Weights of a small transformer language model: tied embeddings.
MLP neurons of a small language model. Each row is named by its layer, matrix (down: output weights) and neuron, and shows model dimensions 128-255. Each number is 50 + 10 x the weight over its row's rms, rounded and kept within 0 to 99.
Before each neuron's rows, "fires before" lists the tokens most often just after its 100 highest values on Wikipedia text that the model never trained on.

fires before: "===", "=", "==", "The", "M", "S"
L2.down301:69 74 55 50 60 64 55 54 58 55 41 48 55 39 43 39 52 46 61 67 53 49 48 51 70 44 59 49 55 53 33 49 40 59 32 43 51 57 51 59 59 58 41 41 67 33 54 52 50 28 54 56 49 48 69 66 41 41 64 39 42 32 56 60 51 45 44 50 60 42 57 33 44 44 41 38 55 58 46 57 59 41 40 48 56 47 48 35 48 35 58 49 64 65 74 59 49 51 40 55 59 36 32 65 37 53 46 46 67 53 64 52 49 39 47 57 58 51 48 34 46 52 55 46 35 43 48 44

fires before: "1", "2", "30"
L4.down502:43 65 61 63 54 51 57 41 56 53 62 50 33 28 35 46 31 53 48 53 48 52 59 53 47 65 54 60 40 50 47 45 52 64 70 59 65 62 75 55 56 46 50 52 61 61 40 51 67 51 54 63 51 52 31 47 57 54 63 27 52 43 42 45 49 38 67 62 31 64 54 57 58 44 62 55 42 36 57 49 44 48 64 49 54 60 37 32 62 45 32 50 52 35 55 38 29 40 41 44 61 42 44 46 49 64 70 44 43 44 48 46 56 60 72 46 40 44 56 53 69 31 48 53 46 38 40 51

fires before: "\n", ".", " (", ") | ", "0"
L4.down406:49 40 51 51 60 50 41 66 54 44 35 36 45 49 51 51 60 52 53 43 52 60 47 46 38 43 48 28 61 53 62 52 44 47 57 48 54 45 49 60 57 39 49 64 29 53 35 55 32 39 44 53 59 55 38 45 38 47 30 56 38 64 61 31 32 59 41 64 45 48 46 63 50 42 60 52 34 40 37 46 46 67 42 64 58 55 39 57 49 49 56 68 35 62 54 51 40 62 57 50 47 54 49 48 73 38 44 62 43 39 51 56 58 47 64 50 51 46 45 47 53 58 53 62 20 44 49 49

fires before: "-", "- D", "- •", "- P", "- Website:", "| "
L5.down1005:52 64 52 55 51 41 44 55 64 73 52 64 61 55 37 42 32 41 38 56 37 39 48 56 38 52 36 54 65 59 61 56 45 52 43 42 31 55 45 61 33 51 55 39 32 54 58 54 43 63 57 56 55 61 51 50 66 51 52 40 55 46 48 60 59 36 48 43 53 56 51 41 41 39 29 46 75 44 36 53 40 66 41 37 56 40 52 70 44 40 56 56 74 51 39 44 71 59 50 50 58 43 62 48 33 46 61 42 41 51 55 61 54 55 47 39 57 43 47 43 59 60 50 35 45 46 58 44

fires before: "\n"
L4.down637:66 55 57 44 42 65 47 59 60 36 69 35 54 61 51 60 31 48 42 45 53 40 43 35 55 56 51 46 29 50 60 50 43 48 53 41 36 44 48 41 51 62 58 63 34 55 59 48 53 44 57 39 44 44 62 55 44 56 45 57 44 65 51 23 56 42 50 47 50 41 59 45 53 45 56 50 59 60 42 50 45 41 40 64 25 60 43 70 53 55 50 37 46 41 52 62 53 44 54 54 44 53 51 74 45 41 62 45 49 46 50 37 56 49 57 60 48 38 70 47 50 52 58 49 40 74 48 43

fires before: "\n\n", " He", " The"
L13.down797:69 62 31 62 49 48 56 50 41 43 44 48 48 63 41 58 52 56 52 43 45 51 41 53 65 41 46 58 63 50 36 47 59 59 42 55 42 38 46 49 36 55 57 38 40 45 61 48 57 51 59 62 49 54 42 45 34 34 35 61 52 54 52 62 47 50 56 35 51 47 37 42 52 59 40 54 30 45 52 33 59 34 43 60 72 50 58 65 43 57 43 68 44 43 57 48 56 44 47 61 48 39 52 59 50 41 49 63 54 42 69 45 50 50 64 51 49 37 52 64 40 56 44 28 36 58 46 55

fires before: " |", "===", " ==="
L9.down583:49 44 50 50 61 43 48 38 72 58 31 58 51 49 71 61 47 41 46 37 47 50 32 50 50 56 43 54 73 58 49 51 39 55 53 59 54 33 61 52 70 22 68 62 54 41 61 52 39 45 59 48 42 61 61 50 60 60 39 53 53 29 55 40 52 38 61 57 52 52 56 34 43 56 51 61 47 57 54 55 54 57 41 50 52 38 43 51 42 29 68 49 56 40 47 55 53 59 37 49 32 53 54 45 55 58 51 46 52 29 58 46 42 54 31 50 67 48 28 65 61 61 51 52 45 34 61 49

fires before: "\n"
L3.down4:41 48 72 53 56 44 57 49 44 47 61 46 53 61 43 55 41 56 44 61 56 52 39 57 46 44 51 23 70 38 66 53 66 51 43 57 40 43 45 45 56 47 44 48 44 37 33 59 56 63 47 50 48 52 39 42 54 57 44 24 20 53 61 42 35 38 44 65 52 38 48 56 39 36 43 44 48 63 35 49 44 68 46 56 47 70 61 42 37 60 49 51 57 42 60 47 47 54 65 51 62 41 51 41 39 39 49 40 43 46 45 47 66 51 65 24 48 38 49 56 40 64 66 59 54 47 29 46

fires before: "\n", "\n\n"
L5.down276:40 57 57 46 47 47 48 53 62 46 55 47 41 38 53 68 27 47 35 54 51 56 53 67 74 63 48 50 50 47 66 42 45 52 53 32 45 61 55 54 35 70 48 60 50 47 36 49 55 57 41 50 49 55 57 49 53 51 47 53 40 32 71 36 57 51 46 57 61 56 58 51 47 48 43 62 64 32 72 63 65 47 37 54 40 60 52 42 69 57 45 34 46 53 52 45 51 47 61 47 36 56 65 38 34 46 54 61 63 38 56 47 42 47 49 53 44 58 49 55 43 55 46 48 53 44 37 44

fires before: ") |", "L", ") | ", " |"
L13.down675:68 49 55 51 56 55 37 56 55 64 35 46 57 53 54 58 52 53 42 44 58 52 46 45 48 47 56 57 55 57 58 51 19 47 42 74 44 35 52 59 40 35 52 66 41 40 43 56 60 58 52 53 40 57 69 65 49 58 48 59 39 52 45 44 55 48 58 36 52 40 41 47 47 53 47 63 28 50 45 64 16 52 67 44 38 59 45 54 45 49 45 41 45 38 59 38 52 59 34 34 53 41 45 58 63 50 45 46 51 52 31 69 36 59 49 59 65 63 66 58 57 40 68 45 54 43 49 55

fires before: "\n\n", "\n", " |"
L13.down104:49 63 59 50 49 28 39 56 46 56 34 45 64 42 54 55 40 38 51 65 33 71 44 32 69 58 41 60 53 56 39 55 37 66 47 63 35 36 52 69 38 49 51 55 43 59 53 51 50 48 52 45 45 35 50 39 49 62 49 57 61 45 60 54 48 42 47 66 48 55 37 37 50 59 56 39 25 50 47 50 42 56 40 52 39 79 59 65 60 57 43 53 56 45 43 30 71 63 55 40 47 68 55 43 53 33 50 48 44 69 45 57 40 49 45 55 40 59 59 61 65 55 53 44 55 57 33 48

fires before: "\n\n", " The", " He", " In ", " A"
L2.down879:62 51 33 49 67 49 36 45 47 33 45 55 57 43 42 48 63 50 44 48 37 52 51 59 48 52 47 60 38 50 65 46 60 61 59 68 51 52 74 71 42 44 37 57 42 72 44 62 60 74 50 55 75 60 59 44 48 43 57 46 52 43 66 30 69 52 44 54 62 83 54 53 53 49 40 41 41 50 44 55 45 68 43 56 43 53 47 48 59 54 44 42 39 63 45 46 55 51 37 33 27 45 34 47 40 39 49 49 48 47 66 49 48 54 66 49 62 49 50 61 51 44 38 60 52 52 48 51

fires before: "2", "1"
L13.down917:61 41 53 57 41 46 43 62 59 40 42 71 46 52 52 61 47 54 65 59 57 57 62 52 49 45 59 44 43 60 48 67 46 62 38 38 43 41 42 57 44 41 33 36 62 49 43 55 42 49 58 44 38 45 54 54 61 53 40 32 57 42 51 43 56 29 54 32 47 67 55 56 46 48 41 55 43 47 51 67 39 51 45 44 38 54 42 40 48 60 38 43 37 57 47 58 42 39 53 70 60 42 62 59 59 41 51 66 66 53 39 50 38 55 53 48 45 64 45 50 51 64 57 41 29 30 34 48

fires before: "\n", " | ", "0", "2", "4", "\n\n"
L5.down932:32 54 54 49 57 57 38 52 51 49 56 56 46 38 38 47 61 63 35 41 33 60 47 56 37 53 43 52 57 34 62 48 47 36 30 38 26 54 47 62 57 44 35 44 46 32 68 58 58 58 44 46 39 44 67 51 53 45 43 37 40 64 44 59 62 68 67 34 43 61 49 47 39 61 55 52 44 58 54 45 51 37 57 58 62 50 39 62 45 42 57 36 42 45 55 54 56 52 66 75 41 53 44 57 45 43 41 41 41 47 50 42 58 46 43 51 60 40 47 43 55 74 50 57 35 60 70 59

fires before: "0", "2", "1", "4", "8"
L5.down362:57 48 53 54 45 39 29 69 61 33 63 54 63 53 41 46 49 51 39 53 51 50 62 47 60 40 43 59 58 45 53 36 43 52 31 55 58 63 54 58 25 37 55 54 44 33 53 54 58 49 55 53 52 54 35 48 38 48 45 55 52 51 57 69 79 67 55 50 55 73 60 38 39 71 54 46 52 37 51 54 50 37 56 38 28 41 57 62 40 59 60 45 52 52 56 29 50 66 62 48 48 55 42 49 28 43 48 54 53 24 41 42 62 53 41 52 49 53 61 52 59 62 47 40 53 56 58 65

fires before: "\n", "AR", "O", "R", "P"
L5.down25:71 61 56 56 47 70 57 46 58 69 62 38 70 44 44 55 24 32 49 51 72 32 49 55 56 59 67 36 40 53 53 51 52 52 57 58 25 52 60 59 42 64 36 47 57 63 60 37 34 41 52 49 49 48 58 41 56 68 39 61 55 54 67 55 53 35 31 35 52 42 47 54 59 41 45 55 66 50 50 42 68 56 48 56 50 65 53 46 61 43 36 54 65 51 46 37 33 46 57 44 66 49 53 49 60 39 45 64 49 50 46 47 52 43 43 23 57 51 48 56 33 28 61 49 43 53 43 50

fires before: "\n", ";"
L4.down456:60 38 39 40 45 39 59 39 54 41 52 42 45 38 35 52 33 76 54 38 45 47 38 60 66 45 68 52 57 34 49 59 50 53 36 26 53 53 68 52 35 60 54 54 47 51 54 51 34 62 51 58 47 55 43 54 53 35 46 50 52 52 60 50 61 54 53 45 35 42 46 57 54 48 47 46 44 40 38 63 58 53 52 30 45 64 49 44 57 67 49 36 52 53 53 58 56 59 56 53 35 54 39 50 47 45 66 56 37 51 63 60 46 51 41 60 56 30 39 53 49 48 61 60 62 39 36 48

fires before: "2", "1"
L5.down841:35 56 52 69 41 53 53 38 63 63 45 53 37 58 40 54 44 59 48 65 57 49 64 42 67 70 47 53 42 47 52 52 61 57 60 44 46 81 49 55 50 52 52 48 64 52 36 62 40 34 46 58 34 56 44 50 65 42 38 55 66 44 45 68 77 58 69 55 39 41 53 44 47 63 35 49 49 51 43 46 51 49 63 62 43 63 57 59 51 55 46 43 49 51 55 43 56 49 41 38 49 45 37 46 54 38 44 34 56 50 57 49 42 46 54 34 43 36 49 44 55 35 35 51 55 41 54 70

fires before: " | ", " |", "; ", "0", " | +", "1"
L4.down191:57 64 59 64 34 57 52 60 48 54 57 34 61 55 37 52 55 55 42 53 43 47 58 51 32 54 61 48 58 33 57 43 39 58 38 58 41 61 51 53 39 51 52 63 63 44 49 70 50 49 65 52 53 46 67 57 47 36 43 52 56 54 40 54 55 44 44 58 47 63 33 59 55 40 48 36 41 53 52 50 49 58 37 49 48 57 38 46 41 35 67 33 51 52 59 53 38 48 41 61 49 51 41 59 56 51 71 63 51 47 39 36 61 45 48 38 27 50 55 41 56 50 52 45 51 62 53 42

fires before: "\n", ")", ", ", "\n\n", " "
L13.down209:59 40 36 56 37 47 48 35 61 56 57 63 61 55 63 58 54 48 41 62 56 35 63 71 50 62 48 44 65 41 44 55 48 54 43 61 59 58 53 52 50 58 37 64 40 46 43 59 57 35 55 39 44 46 65 39 56 41 46 32 57 62 37 53 45 31 56 52 68 53 47 47 39 39 46 42 54 25 42 44 63 58 51 40 36 56 53 51 33 28 52 71 40 41 50 47 43 62 61 50 43 33 49 35 41 51 61 62 60 43 48 55 51 66 44 45 39 40 52 45 36 54 51 41 60 60 60 64

fires before: "2", "1"
L5.down686:55 65 36 63 61 48 40 45 50 34 50 43 55 41 43 39 54 48 51 39 47 58 50 60 47 44 65 74 35 47 60 53 50 48 63 63 61 66 58 52 49 51 36 50 51 51 56 49 50 60 48 69 55 39 52 40 62 49 56 53 30 41 57 33 47 58 60 35 37 53 52 44 44 54 63 33 36 48 52 33 50 44 60 51 50 39 57 49 42 72 42 32 56 51 56 46 50 52 45 61 50 57 42 39 41 36 48 40 53 78 60 69 49 35 37 26 57 44 46 51 57 52 47 45 48 43 48 64

fires before: "\n", "==", " ==", "\n\n"
L3.down898:63 57 53 61 48 56 53 47 46 32 59 66 59 53 43 54 30 51 61 52 62 54 48 27 54 42 50 53 38 57 68 48 45 42 57 64 61 36 41 65 47 65 48 50 65 62 66 57 54 79 48 51 54 51 47 65 45 60 66 41 48 42 51 27 75 54 52 49 54 35 50 57 42 51 70 51 63 48 45 54 30 45 40 54 45 44 25 55 39 55 53 46 50 40 50 59 34 39 33 50 38 59 54 57 39 52 68 46 45 43 56 40 44 41 60 49 55 48 48 40 56 49 52 64 50 52 39 50

fires before: "==", "\n", " ==", " and", " career=="
L9.down580:63 68 55 62 50 60 52 57 42 51 62 57 52 39 60 50 37 31 57 32 61 44 41 70 59 40 61 55 37 54 49 54 51 51 39 55 35 45 69 57 43 63 33 58 45 57 49 49 49 63 33 65 46 26 38 35 49 68 45 34 47 57 69 40 56 52 50 42 62 43 59 55 57 61 52 52 58 53 57 41 50 63 43 51 52 47 39 44 65 71 47 61 47 42 53 60 56 60 48 47 37 62 38 34 42 51 56 61 44 48 52 54 49 45 64 42 25 57 61 72 58 54 41 44 45 56 77 54

fires before: "| ", "|", "-", "==", "===", "- C"
L2.down123:49 48 51 57 59 45 37 63 60 48 45 57 49 39 54 53 49 76 48 58 55 45 56 45 52 67 36 46 59 29 50 38 69 42 50 51 53 48 59 49 52 54 51 47 67 56 47 61 61 37 66 34 48 47 53 39 62 55 44 38 48 61 28 55 61 54 52 56 68 42 57 68 33 45 38 34 62 63 62 51 49 41 45 54 55 22 52 63 40 43 46 45 56 54 48 50 47 50 43 54 47 49 61 43 41 56 45 37 31 54 51 57 48 43 34 54 50 62 46 44 61 54 36 42 43 55 61 60

fires before: "1", "2"
L6.down1015:47 43 46 60 55 50 48 47 55 65 39 55 58 49 62 47 28 52 43 61 54 53 64 62 57 59 55 64 50 58 47 47 67 66 60 49 45 55 63 51 54 38 65 37 36 74 47 38 37 61 53 53 36 38 51 46 62 60 38 30 29 44 58 33 65 46 53 46 43 49 44 35 60 52 49 38 42 59 46 67 54 43 46 39 63 54 50 42 47 53 55 46 51 52 74 38 55 45 59 34 47 32 59 69 26 69 40 46 43 52 66 61 48 37 48 50 64 45 47 48 77 55 43 54 34 66 39 52

fires before: ", ", " | ", "\n", " |", " pm", " March "
L13.down67:48 43 54 36 60 34 55 62 46 52 54 49 59 45 56 58 48 32 31 49 36 35 49 44 60 54 55 44 77 46 52 45 39 56 40 55 46 54 64 49 47 41 44 35 58 43 60 38 60 42 52 70 43 63 36 58 54 56 50 34 67 68 61 47 48 52 54 34 46 50 50 36 42 46 33 58 45 39 61 32 47 45 49 69 40 44 38 37 49 57 54 56 61 61 39 56 36 60 42 38 45 43 46 45 42 56 36 40 42 56 57 38 41 47 56 63 61 40 53 48 49 67 39 69 38 54 45 63

fires before: "0", "1", "2", "4"
L6.down415:59 57 51 36 69 38 58 53 59 49 49 59 40 63 55 33 51 49 44 59 33 55 52 57 42 50 41 44 43 60 71 35 53 48 28 46 54 48 45 55 45 51 55 45 42 46 44 50 56 47 39 44 40 55 36 48 29 49 53 42 44 58 65 42 74 66 50 82 58 55 64 39 47 59 45 71 32 57 28 56 44 56 25 57 50 48 43 59 45 53 36 57 61 53 61 59 63 69 53 46 43 51 25 47 43 30 64 57 45 42 56 49 59 45 37 56 64 48 64 67 53 43 48 47 37 41 69 57

fires before: "\n", " |", "\n\n", "."
L9.down427:67 56 63 40 38 40 61 54 52 70 58 51 49 53 60 61 56 46 49 56 60 47 46 51 44 55 51 42 48 42 52 60 42 50 35 56 41 64 54 60 40 51 49 58 67 36 48 68 61 45 65 39 35 50 60 67 58 60 46 46 48 57 54 35 61 50 53 37 22 60 36 49 46 52 48 58 40 49 44 43 53 34 30 57 53 66 48 58 64 52 49 63 47 53 42 48 35 41 44 49 53 52 45 51 54 43 57 52 51 50 70 34 51 53 49 44 34 35 59 67 54 27 51 53 46 60 65 57

fires before: "\n", "\n\n"
L6.down848:61 57 67 61 47 38 49 55 46 53 60 47 35 49 44 53 66 50 33 67 31 56 58 46 61 40 47 57 69 58 44 46 51 59 53 44 65 45 31 45 55 51 46 48 38 47 53 55 48 58 55 46 46 44 61 53 69 61 64 48 53 68 60 55 60 49 43 37 45 46 56 43 46 43 64 55 37 56 63 33 35 56 56 63 55 58 43 53 50 61 55 40 57 42 40 34 55 62 55 40 44 60 45 75 22 67 50 38 51 55 48 56 60 38 43 47 31 50 42 71 50 76 35 21 38 35 24 37

fires before: "2", "1"
L13.down822:50 56 50 50 54 34 42 70 61 71 49 63 35 46 43 46 42 47 50 52 67 57 57 58 44 42 62 47 41 48 44 52 51 68 46 34 52 37 50 49 34 57 62 44 43 55 45 63 48 40 35 50 42 41 44 44 44 74 43 61 37 41 70 59 44 47 57 50 61 37 41 34 57 64 65 53 42 45 28 67 56 39 54 23 60 45 54 53 39 36 44 41 42 28 45 23 63 59 46 60 60 56 50 58 42 49 36 58 52 65 54 54 69 49 54 54 55 54 50 50 57 43 55 42 54 68 58 53

fires before: "2", "1", ",", ", the"
L5.down761:51 57 56 55 58 53 68 51 67 41 59 69 61 52 35 45 43 53 70 48 47 52 63 35 38 55 46 47 53 65 54 70 48 55 47 49 54 55 54 54 46 39 51 65 44 35 54 51 40 35 46 39 39 45 53 51 47 31 31 55 50 25 45 37 44 44 62 38 47 46 54 53 52 46 61 31 32 48 32 61 33 72 51 50 49 60 47 38 55 52 40 61 41 51 40 42 64 76 51 54 42 37 63 52 42 45 49 44 50 60 54 50 61 43 58 52 54 44 59 51 39 70 61 49 45 69 54 37

fires before: "| ", "|", "-", "\n", "- N"
L10.down304:71 67 54 52 48 45 45 48 43 36 44 49 36 63 23 53 59 47 43 49 48 37 44 43 50 48 41 66 80 56 57 50 51 45 51 64 46 49 43 62 56 44 60 50 43 47 59 60 48 65 64 43 38 61 57 50 41 47 30 56 43 55 57 58 35 51 72 38 53 21 52 44 45 51 35 49 27 48 40 59 41 50 55 47 59 58 41 44 58 46 59 37 50 66 52 53 32 55 55 69 57 64 53 49 49 47 45 58 54 44 42 35 42 41 53 68 55 40 63 53 57 75 49 55 53 34 55 44

fires before: "- B", "-", "| ", "  -", "- K"
L2.down833:54 38 37 42 51 72 49 64 44 59 66 41 33 53 56 47 55 43 34 35 69 46 48 58 49 59 46 46 54 30 40 35 66 42 47 54 50 52 50 49 44 61 44 61 45 43 54 43 51 44 58 45 35 53 43 50 39 42 38 49 37 52 61 38 41 54 34 57 56 66 60 50 51 41 49 71 49 48 36 52 41 60 41 49 58 58 53 49 58 57 46 47 60 48 68 58 38 72 70 46 42 66 28 49 46 47 22 48 44 60 39 55 56 60 49 41 41 53 35 55 61 63 46 64 34 47 47 56

fires before: "\n", " Total", "\n\n"
L2.down665:61 68 67 47 68 73 45 56 56 50 52 49 56 60 55 66 47 30 26 60 69 38 43 54 69 55 52 45 48 65 52 61 61 65 61 42 50 48 40 51 31 58 46 40 57 60 52 58 58 51 48 35 30 54 46 56 40 64 46 55 50 39 59 55 52 42 38 53 36 41 67 39 40 39 53 50 73 45 49 37 64 45 62 49 37 58 50 44 41 44 38 67 60 55 53 39 45 70 44 38 49 51 47 43 50 45 39 51 38 59 60 53 58 38 62 55 50 52 55 53 37 55 71 45 55 65 52 33

fires before: "\n", "\n\n", ".", " ("
L10.down899:65 65 49 58 39 52 48 44 45 51 52 59 54 34 48 59 52 41 45 45 56 48 55 57 68 66 44 51 43 69 53 74 35 58 53 46 31 44 58 43 13 58 42 55 59 55 67 35 45 53 36 28 58 51 50 52 56 51 42 33 51 53 49 39 60 46 58 50 57 36 50 42 35 43 55 72 34 46 34 69 71 52 50 34 55 47 39 32 41 50 40 49 41 47 44 63 22 52 44 51 48 57 59 59 64 39 61 58 49 47 64 49 48 44 48 47 33 51 53 62 44 71 49 53 58 64 63 49

fires before: "|", "-", "| "
L3.down887:41 57 32 65 58 51 45 50 64 38 43 63 47 56 46 52 46 64 27 39 40 62 47 46 64 59 50 71 53 55 48 53 75 41 51 44 48 32 73 59 51 39 64 49 34 57 43 47 49 61 52 44 39 49 39 35 45 59 37 48 62 44 63 58 64 78 55 45 63 61 47 34 39 56 41 43 44 50 26 56 40 56 46 43 46 42 38 51 37 47 55 53 55 60 47 57 60 61 39 54 38 45 47 46 46 71 51 32 46 47 58 45 50 59 67 67 50 58 54 57 61 73 40 51 41 56 47 47

fires before: "\n", "|---|---|---|---|---|"
L3.down31:60 51 58 50 46 68 36 46 32 41 60 37 54 48 45 61 45 51 83 52 40 53 62 59 58 51 59 43 59 45 55 63 57 40 32 44 40 45 33 48 55 55 40 59 53 55 52 43 54 21 54 54 44 67 49 41 48 52 27 38 54 50 53 65 46 67 48 50 39 36 56 52 67 22 57 50 42 49 47 47 57 62 56 43 52 86 39 52 44 49 51 53 57 47 38 55 47 47 60 54 64 47 50 50 45 40 58 67 28 55 59 33 58 38 49 30 27 52 55 49 55 44 53 56 65 66 36 45

fires before: "\n\n", "=", "===", "==", "ation:", "R"
L3.down868:64 68 54 50 49 61 55 47 53 48 39 32 58 37 33 50 56 54 56 49 50 44 55 61 61 52 42 38 54 52 38 58 63 46 46 51 55 57 61 43 39 41 40 50 46 38 54 57 41 57 45 64 76 70 75 61 50 41 67 22 42 48 46 40 45 46 52 40 45 27 43 51 40 48 46 34 63 40 39 62 51 59 61 58 57 38 43 23 55 55 69 51 37 49 56 32 48 55 55 52 51 49 43 59 53 34 48 37 63 47 48 41 62 54 43 53 44 66 45 39 48 45 63 33 60 37 52 43

fires before: "0", "1", "2", "4", "3"
L6.down714:46 43 59 40 27 50 58 46 50 43 65 41 47 50 43 58 30 57 42 43 57 65 30 74 41 47 51 40 61 57 58 63 68 48 34 53 50 46 35 55 65 48 73 46 49 56 67 62 46 53 43 43 43 53 69 39 43 48 38 60 46 29 42 42 52 48 71 49 37 59 25 48 61 38 65 53 36 40 28 59 47 58 49 59 53 46 56 47 52 80 49 48 50 58 47 41 51 49 55 66 61 40 56 51 51 51 43 42 48 59 39 50 65 43 47 58 51 48 56 53 61 57 56 40 32 49 36 54

fires before: "\n", " |", " (", "|", "| ", "–"
L6.down181:42 52 65 52 57 50 44 61 48 47 47 62 44 47 53 68 54 38 61 47 57 36 38 57 39 49 63 51 55 49 65 30 56 39 56 54 44 52 61 65 51 52 43 55 43 69 45 43 45 47 42 47 59 40 61 37 31 61 34 41 27 61 56 49 46 49 43 47 55 43 44 38 38 43 33 53 42 45 43 64 62 57 57 41 36 43 65 65 52 56 43 48 44 61 42 40 38 57 53 57 62 56 65 38 48 29 37 45 39 36 46 49 50 43 55 41 50 62 32 49 41 72 55 68 53 30 55 46

fires before: ".", "100", "28"
L9.down822:45 49 43 55 29 50 51 52 44 47 61 35 45 63 52 50 53 48 38 40 49 39 55 60 56 47 48 47 59 55 72 38 52 52 51 49 45 35 21 60 60 34 57 42 43 22 63 48 65 39 47 42 47 67 59 47 52 32 38 50 39 34 48 48 47 47 39 50 60 56 60 47 43 49 54 59 41 56 51 43 39 58 65 49 58 42 57 55 61 50 60 43 64 59 34 55 66 47 54 53 68 55 36 74 36 37 55 63 43 44 59 38 47 50 46 46 43 51 51 53 46 61 47 56 57 58 68 50

fires before: "\n", "\n\n", "==", " =="
L3.down118:50 40 23 56 34 45 54 50 42 39 52 44 58 68 60 67 49 58 41 53 49 53 58 62 52 33 64 46 62 53 34 60 39 66 24 47 42 20 37 40 55 54 60 47 55 69 49 51 54 40 51 61 42 53 49 76 52 31 50 31 48 70 47 46 56 59 41 49 51 50 47 55 54 54 54 77 49 66 53 41 54 41 38 79 50 34 48 54 55 47 67 35 45 46 69 44 45 37 57 39 35 53 41 52 43 60 59 56 51 52 58 34 56 64 52 53 36 61 48 57 50 46 51 52 47 61 57 54

fires before: ", ", "010", "002"
L13.down317:56 18 31 42 68 46 57 41 55 59 43 61 41 40 50 57 60 56 49 36 62 52 60 33 49 51 53 56 51 48 40 60 28 44 53 54 44 74 42 28 51 45 38 54 49 62 52 54 41 37 55 38 36 53 74 48 55 54 69 50 47 43 52 54 34 57 48 45 48 66 56 57 50 55 55 59 43 62 44 40 52 54 40 43 36 56 47 42 62 50 50 55 55 54 58 54 54 61 63 58 55 40 63 28 60 41 69 55 54 33 47 53 59 55 51 31 69 49 48 62 33 54 61 47 53 39 60 38

fires before: "1", "2"
L13.down719:26 52 50 53 52 45 50 63 47 70 42 38 51 32 55 66 52 43 30 43 44 43 72 60 53 32 53 61 49 63 48 70 58 54 53 56 41 37 54 51 42 48 64 57 50 47 40 61 44 41 49 60 50 32 35 45 36 55 64 61 50 38 64 62 47 42 67 49 45 51 47 67 52 39 63 50 57 38 43 61 34 38 45 29 46 52 56 66 38 45 21 58 35 53 39 37 52 56 46 56 50 41 64 52 48 47 58 60 47 57 58 43 50 35 65 58 58 59 54 48 49 48 44 47 48 57 43 41

fires before: "\n\n", "\n"
L6.down996:42 40 59 37 55 55 45 57 62 54 39 54 25 38 39 56 52 61 53 54 55 57 36 56 49 38 32 36 41 31 58 43 58 44 51 37 46 41 77 52 53 44 64 68 52 40 36 42 50 54 60 60 61 50 45 66 47 54 56 51 57 53 55 46 48 57 55 42 53 42 53 40 50 48 64 51 46 54 36 58 36 52 33 33 45 55 43 54 60 55 63 39 34 57 56 63 68 40 69 36 50 54 46 36 47 50 65 38 69 47 33 53 63 45 64 63 55 54 50 65 61 48 56 47 53 63 53 35

fires before: "."
L10.down114:58 56 28 32 50 73 65 37 49 61 44 60 51 39 63 48 44 56 46 61 74 61 48 54 66 54 50 55 41 49 58 56 49 35 24 48 49 39 42 48 48 54 50 54 40 48 46 50 59 35 62 51 39 56 54 56 53 47 46 48 58 60 45 59 37 53 28 55 50 72 48 56 53 51 57 60 37 59 51 55 31 45 52 51 53 47 51 55 38 54 62 49 48 61 50 57 54 65 53 54 45 57 59 61 65 61 58 35 40 35 50 54 52 31 66 42 60 60 62 60 40 39 40 25 60 53 56 69

fires before: "\n\n", " The", " A", " He", " In", " In "
L2.down478:72 60 57 43 52 46 49 48 45 48 50 49 50 41 46 54 63 56 48 79 34 45 54 58 72 58 34 59 55 43 51 50 44 52 51 47 55 65 48 60 48 48 37 44 61 51 49 51 60 47 60 64 79 44 64 53 60 16 56 58 33 52 48 50 32 48 53 50 49 46 54 49 53 56 50 23 65 33 52 48 50 54 53 50 51 60 51 41 56 44 53 59 45 70 50 48 56 40 53 47 58 51 33 39 67 32 40 49 50 46 45 56 51 54 52 39 52 55 66 50 36 39 55 49 55 59 77 51